Part of a small language model's weights.
Size: 17 layers, width 512, 8 heads of 64, MLP 2048 tanh GELU, vocabulary 16384, 70.9M parameters.
MLP neurons of a small language model. Each row is named by its layer, matrix (up: input weights) and neuron, and shows model dimensions 48-143. Each number is 50 + 12 x the weight over its row's rms, rounded and kept within 0 to 99.
A block is one neuron, or neurons of one layer that tend to fire together. After each block is what it responds to, as a language model described it from the Wikipedia text at the highest values.

L3.up758:65 55 36 31 61 57 62 58 50 46 56 61 49 42 41 25 72 62 64 45 29 51 67 53 56 27 64 50 74 37 61 48 52 63 56 57 36 65 26 56 54 49 53 69 54 58 58 50 45 38 58 54 44 49 80 48 52 42 47 30 53 57 58 47 40 44 40 30 69 49 65 46 40 68 48 44 45 48 74 63 37 32 35 64 65 48 40 29 44 60 43 57 54 54 51 47
Responds to: Final pieces of proper names and abbreviations, mostly in tables and infobox lists, such as Ast-wood, Tud-or, Wang Went-ao, D. J-., Shelbur-ne.

L5.up570:64 56 41 48 37 19 49 44 32 46 15 43 48 36 52 41 57 48 36 31 47 74 45 54 61 70 64 42 44 43 57 31 46 49 48 43 52 39 49 50 43 70 40 53 42 50 51 49 33 46 56 46 32 53 75 55 41 53 53 49 40 50 55 81 48 38 31 61 49 70 44 48 57 49 50 52 49 49 38 48 34 49 55 37 49 27 57 47 60 42 51 50 43 48 37 35
L5.up672:54 58 36 50 63 30 46 49 37 40 48 50 58 56 53 41 47 27 45 45 45 66 45 34 43 63 65 37 69 81 64 29 56 54 43 53 42 30 44 40 70 71 41 54 43 60 47 28 45 53 43 53 33 60 57 43 67 37 46 58 49 49 48 47 35 61 46 35 51 52 49 51 52 48 56 62 52 67 53 39 57 62 75 60 41 43 60 38 44 54 46 30 61 59 60 41
L5.up1378:71 65 47 50 44 49 41 55 50 22 49 56 60 55 41 46 48 28 42 58 35 61 47 38 62 66 61 30 50 61 60 23 36 50 42 31 50 20 48 33 57 64 40 47 57 51 63 40 47 41 56 51 34 60 77 57 57 49 59 58 35 49 52 46 24 64 51 52 49 30 38 52 54 61 46 57 44 52 48 45 57 56 56 49 56 44 51 34 45 67 43 37 36 51 51 55
L5.up1710:52 58 57 41 51 54 55 48 49 41 56 51 48 56 54 40 51 25 51 56 54 69 68 37 59 72 84 40 53 42 55 25 50 52 48 28 40 45 50 25 54 70 53 63 75 49 48 41 25 38 49 57 54 61 65 55 50 49 55 45 56 50 49 68 50 44 28 42 42 59 48 40 62 33 48 53 48 55 50 49 49 54 42 58 35 44 66 48 29 58 63 24 28 51 38 33
Responds to: Fires on fragments inside multi-token words, such as en in been, happening and listeners, or ak in awakened, plus colons and semicolons opening lists or explanations.

L8.up205:44 43 37 46 56 50 65 38 66 39 53 61 61 45 63 40 66 71 74 47 49 34 26 45 47 49 39 46 64 29 65 67 45 50 48 43 41 54 69 39 55 53 52 31 50 64 52 53 44 62 60 39 31 76 40 48 34 60 34 53 58 60 62 43 48 60 39 25 34 58 48 19 46 40 53 45 59 52 42 55 68 29 54 54 48 56 57 58 47 63 36 38 42 61 48 58
L8.up678:66 55 66 47 60 36 55 33 47 31 29 38 69 49 46 44 29 33 29 34 48 63 73 52 56 63 52 43 45 46 56 47 52 59 53 48 47 37 58 34 36 36 22 62 70 53 37 25 40 65 65 57 33 53 76 64 48 47 50 51 54 41 53 59 52 68 51 51 48 52 57 40 40 49 73 57 39 31 34 52 29 58 41 50 36 49 67 39 38 40 56 60 38 71 63 46
L8.up1143:62 53 51 57 39 51 47 19 68 35 53 59 60 33 60 41 72 50 73 35 53 68 52 58 89 54 43 33 57 55 52 36 35 56 47 62 49 46 47 77 76 60 53 38 68 59 34 21 54 46 47 52 36 68 56 50 35 53 81 37 55 48 45 52 64 57 63 60 38 68 66 54 41 33 62 55 27 27 47 30 40 61 44 41 34 48 63 50 50 51 46 54 42 43 43 49
L8.up1972:60 52 46 40 33 34 48 30 58 36 35 41 50 34 36 42 51 40 50 57 61 53 50 51 68 50 37 24 46 62 71 42 43 35 46 52 45 46 43 50 46 61 18 14 95 58 45 34 59 41 49 50 16 55 66 55 54 25 48 67 57 30 64 72 74 80 51 60 28 53 52 35 31 54 67 56 45 47 38 57 61 47 61 64 53 29 63 28 50 40 40 50 28 45 28 43
Responds to: Words right before an upcoming base-form verb, mostly infinitive to (attempt to, tried to) and not/never after modals (could never, will not).

L5.up481:62 44 63 27 30 59 49 45 39 62 43 74 56 39 39 44 44 42 59 46 62 62 30 47 53 57 38 44 44 61 72 40 36 45 62 42 30 34 47 37 52 42 56 42 37 65 63 61 29 51 52 54 57 42 57 45 51 55 54 48 68 51 70 69 61 27 74 68 68 56 40 40 41 50 39 48 54 46 31 74 49 57 62 62 53 61 55 41 19 41 47 68 59 42 15 56
L5.up1069:57 41 57 42 40 66 48 58 43 56 37 76 46 19 37 40 52 47 69 34 47 61 39 49 55 48 31 56 45 24 52 35 44 54 44 56 37 61 49 27 39 69 44 45 54 42 33 46 50 53 49 69 60 35 46 47 45 49 31 56 66 29 60 85 59 44 64 59 39 71 32 42 71 55 51 46 41 51 34 63 40 42 46 47 60 36 57 50 52 57 57 59 64 58 28 48
L5.up1127:42 56 40 32 46 56 49 42 34 47 23 68 55 44 20 59 39 46 55 67 61 73 47 22 51 34 48 48 54 46 48 34 31 43 50 63 35 44 48 42 47 45 69 49 54 54 59 43 45 49 57 56 47 42 48 58 38 55 56 49 71 28 43 75 67 38 62 52 66 44 32 36 42 40 53 46 53 50 55 53 31 46 51 68 52 44 56 62 47 43 49 58 49 23 43 49
L5.up1672:39 55 50 43 66 60 56 60 47 39 47 52 59 17 44 37 53 62 41 45 25 65 45 42 55 43 44 31 60 33 56 46 60 49 49 58 40 47 43 44 60 55 69 49 67 38 40 44 71 48 66 59 60 58 53 49 47 41 37 46 62 47 67 44 41 53 51 55 49 64 54 40 62 77 47 50 42 54 34 76 54 33 41 47 52 38 52 50 55 29 54 62 75 82 54 43
Responds to: Final word pieces of people's full names in tables and lists, such as Hanneman, Smith, Jackson, plus "and" before a list's last name.

L5.up712:35 44 65 50 54 48 70 50 38 40 32 51 42 29 56 61 56 40 22 53 44 44 47 41 55 54 35 31 46 46 45 54 65 51 48 34 55 35 33 36 72 57 45 49 65 27 61 31 30 43 41 52 40 58 71 44 46 42 41 41 42 63 47 44 34 64 36 27 38 38 43 52 40 34 46 49 41 47 50 59 45 51 37 44 31 66 51 51 52 31 53 57 50 62 50 42
L5.up1145:17 54 58 44 35 49 49 50 28 51 40 67 47 44 67 50 48 26 55 45 50 36 46 49 54 60 48 56 49 52 53 56 45 57 42 39 60 49 46 48 54 67 58 52 58 44 57 35 38 57 49 56 51 55 65 45 46 45 49 53 39 43 30 50 48 74 42 34 38 52 51 36 64 25 49 51 34 53 40 66 37 50 46 55 31 61 60 59 52 38 37 64 37 64 66 17
L5.up1264:33 48 59 51 52 29 58 47 36 58 51 47 35 39 60 44 61 32 30 55 12 50 49 63 64 61 72 59 74 57 60 61 54 55 44 31 49 68 46 46 66 60 53 45 43 33 40 34 60 37 43 52 47 62 78 36 33 44 54 58 37 44 55 68 27 57 40 22 50 55 62 54 48 39 49 49 41 46 51 50 53 56 55 55 39 51 64 34 31 42 26 40 61 58 56 46
L5.up2014:31 66 43 55 29 47 59 29 38 65 38 69 34 54 67 61 47 42 18 55 42 50 46 53 53 41 56 44 56 70 44 45 46 53 46 33 46 44 45 68 54 67 42 63 51 50 52 39 21 49 36 51 48 67 55 48 42 45 40 32 53 44 49 39 74 69 32 23 58 64 61 52 32 30 49 41 56 40 50 64 52 41 26 52 35 48 53 63 51 53 45 67 65 68 63 49
Responds to: Adverbs and auxiliaries between a subject or auxiliary and the main verb or adjective, such as normally, commonly, also, be, often.

L3.up49:66 49 59 23 73 47 55 50 34 52 46 63 53 35 61 26 56 65 45 58 58 47 43 51 67 73 52 42 62 36 65 53 55 42 35 58 56 44 60 72 32 64 67 31 57 55 30 43 43 43 48 57 52 44 65 51 41 42 66 64 40 64 65 53 48 74 47 48 34 55 49 44 55 29 44 48 60 59 45 54 49 33 48 60 56 54 52 56 43 28 41 46 41 57 47 75
Responds to: Short word-internal fragments, often vowel plus consonant, inside mostly foreign or rare names and words, e.g. Manjars-umb-hekar, Vuk-č-ević, Amazonom-ach-y.

L8.up263:49 35 40 46 23 29 52 29 60 40 49 72 54 33 40 44 47 63 69 40 47 49 44 38 44 50 28 35 56 49 48 65 47 53 46 60 12 42 45 61 29 46 55 47 38 43 39 38 45 36 49 33 62 36 45 52 67 46 56 51 71 37 86 79 65 59 67 69 59 55 29 44 51 58 53 44 35 62 57 48 39 43 38 70 71 62 64 55 62 56 54 46 64 47 42 29
L8.up440:38 66 58 23 68 41 53 55 26 62 56 71 55 33 42 35 48 60 52 48 45 56 40 39 50 39 28 55 62 57 23 43 47 34 41 57 39 23 62 46 39 45 61 50 57 39 55 43 40 28 52 61 50 40 52 21 54 49 58 56 57 47 65 47 54 46 61 55 34 68 26 44 41 49 51 58 45 66 57 64 56 38 49 58 52 64 60 45 40 34 69 62 36 67 40 41
L8.up519:43 50 36 43 49 54 55 36 60 44 57 53 55 34 52 46 59 62 51 34 38 51 35 45 52 31 44 37 55 40 58 57 62 45 66 54 33 45 51 59 35 56 70 68 65 53 50 42 48 64 61 45 61 51 49 60 66 55 58 38 51 41 80 51 41 57 64 49 67 66 42 40 56 68 43 62 47 56 48 80 39 15 23 52 50 38 31 56 48 35 54 63 67 56 49 58
L8.up1381:51 44 40 30 39 40 63 30 52 50 40 59 49 45 40 44 54 59 46 63 50 60 60 64 53 37 48 35 48 47 70 55 51 42 59 46 15 41 58 64 37 35 51 41 75 69 35 61 40 43 48 48 56 44 44 38 51 38 50 69 60 38 85 62 74 44 55 60 43 63 28 27 60 63 43 69 52 60 27 49 51 12 46 44 49 30 47 65 65 40 48 69 76 54 36 44
Responds to: Final token of a person's surname after a first name, often a word-piece ending like -man, -ner, -son, -wick, -leton, e.g. Hoffman, Shackleton.

L8.up500:66 64 59 45 42 65 38 58 34 59 32 59 63 54 53 47 57 44 48 63 68 61 44 47 53 63 50 31 48 67 49 51 44 56 73 53 45 46 46 64 53 18 49 62 53 66 60 54 44 46 41 67 47 57 43 33 67 60 59 56 54 67 52 54 51 55 56 34 48 69 43 43 60 41 35 36 41 71 51 64 36 54 34 66 62 49 78 32 45 65 64 43 37 40 70 45
L8.up778:44 58 44 38 41 57 52 48 43 54 42 44 53 53 51 35 58 45 55 53 35 56 51 65 56 70 67 62 58 64 48 29 49 68 74 55 54 24 56 38 36 46 61 50 47 50 39 59 52 49 57 53 49 67 54 54 50 63 49 58 57 40 33 51 55 66 42 61 64 60 43 40 49 52 48 65 43 49 56 41 58 46 48 58 70 48 57 59 31 68 48 39 28 45 56 41
L8.up1002:39 47 41 41 35 62 50 58 43 58 66 73 56 29 58 41 67 39 61 61 45 63 46 66 61 47 33 54 55 61 46 39 53 62 69 57 34 57 33 51 44 69 56 32 78 32 75 43 57 42 43 46 30 34 52 53 52 49 52 55 46 65 48 66 59 50 60 43 59 54 42 46 60 30 67 49 48 52 43 41 27 55 47 45 46 50 53 21 80 60 47 24 30 37 50 47
L8.up1388:50 43 56 43 55 70 64 41 47 69 39 51 38 54 51 27 48 31 36 46 55 48 53 72 60 64 65 62 51 68 53 49 44 66 60 50 52 67 50 48 53 42 42 59 63 45 48 62 59 56 45 61 19 47 35 40 52 44 39 60 53 52 54 60 53 35 58 19 49 45 45 34 57 54 50 59 43 53 50 66 45 45 53 52 53 52 53 26 61 59 66 35 42 49 51 51
Responds to: Short fragments of words split into several tokens, often the first or a middle piece, in any kind of text, e.g. ar(ising), or(bit), mar-ath-on, br-av-ely.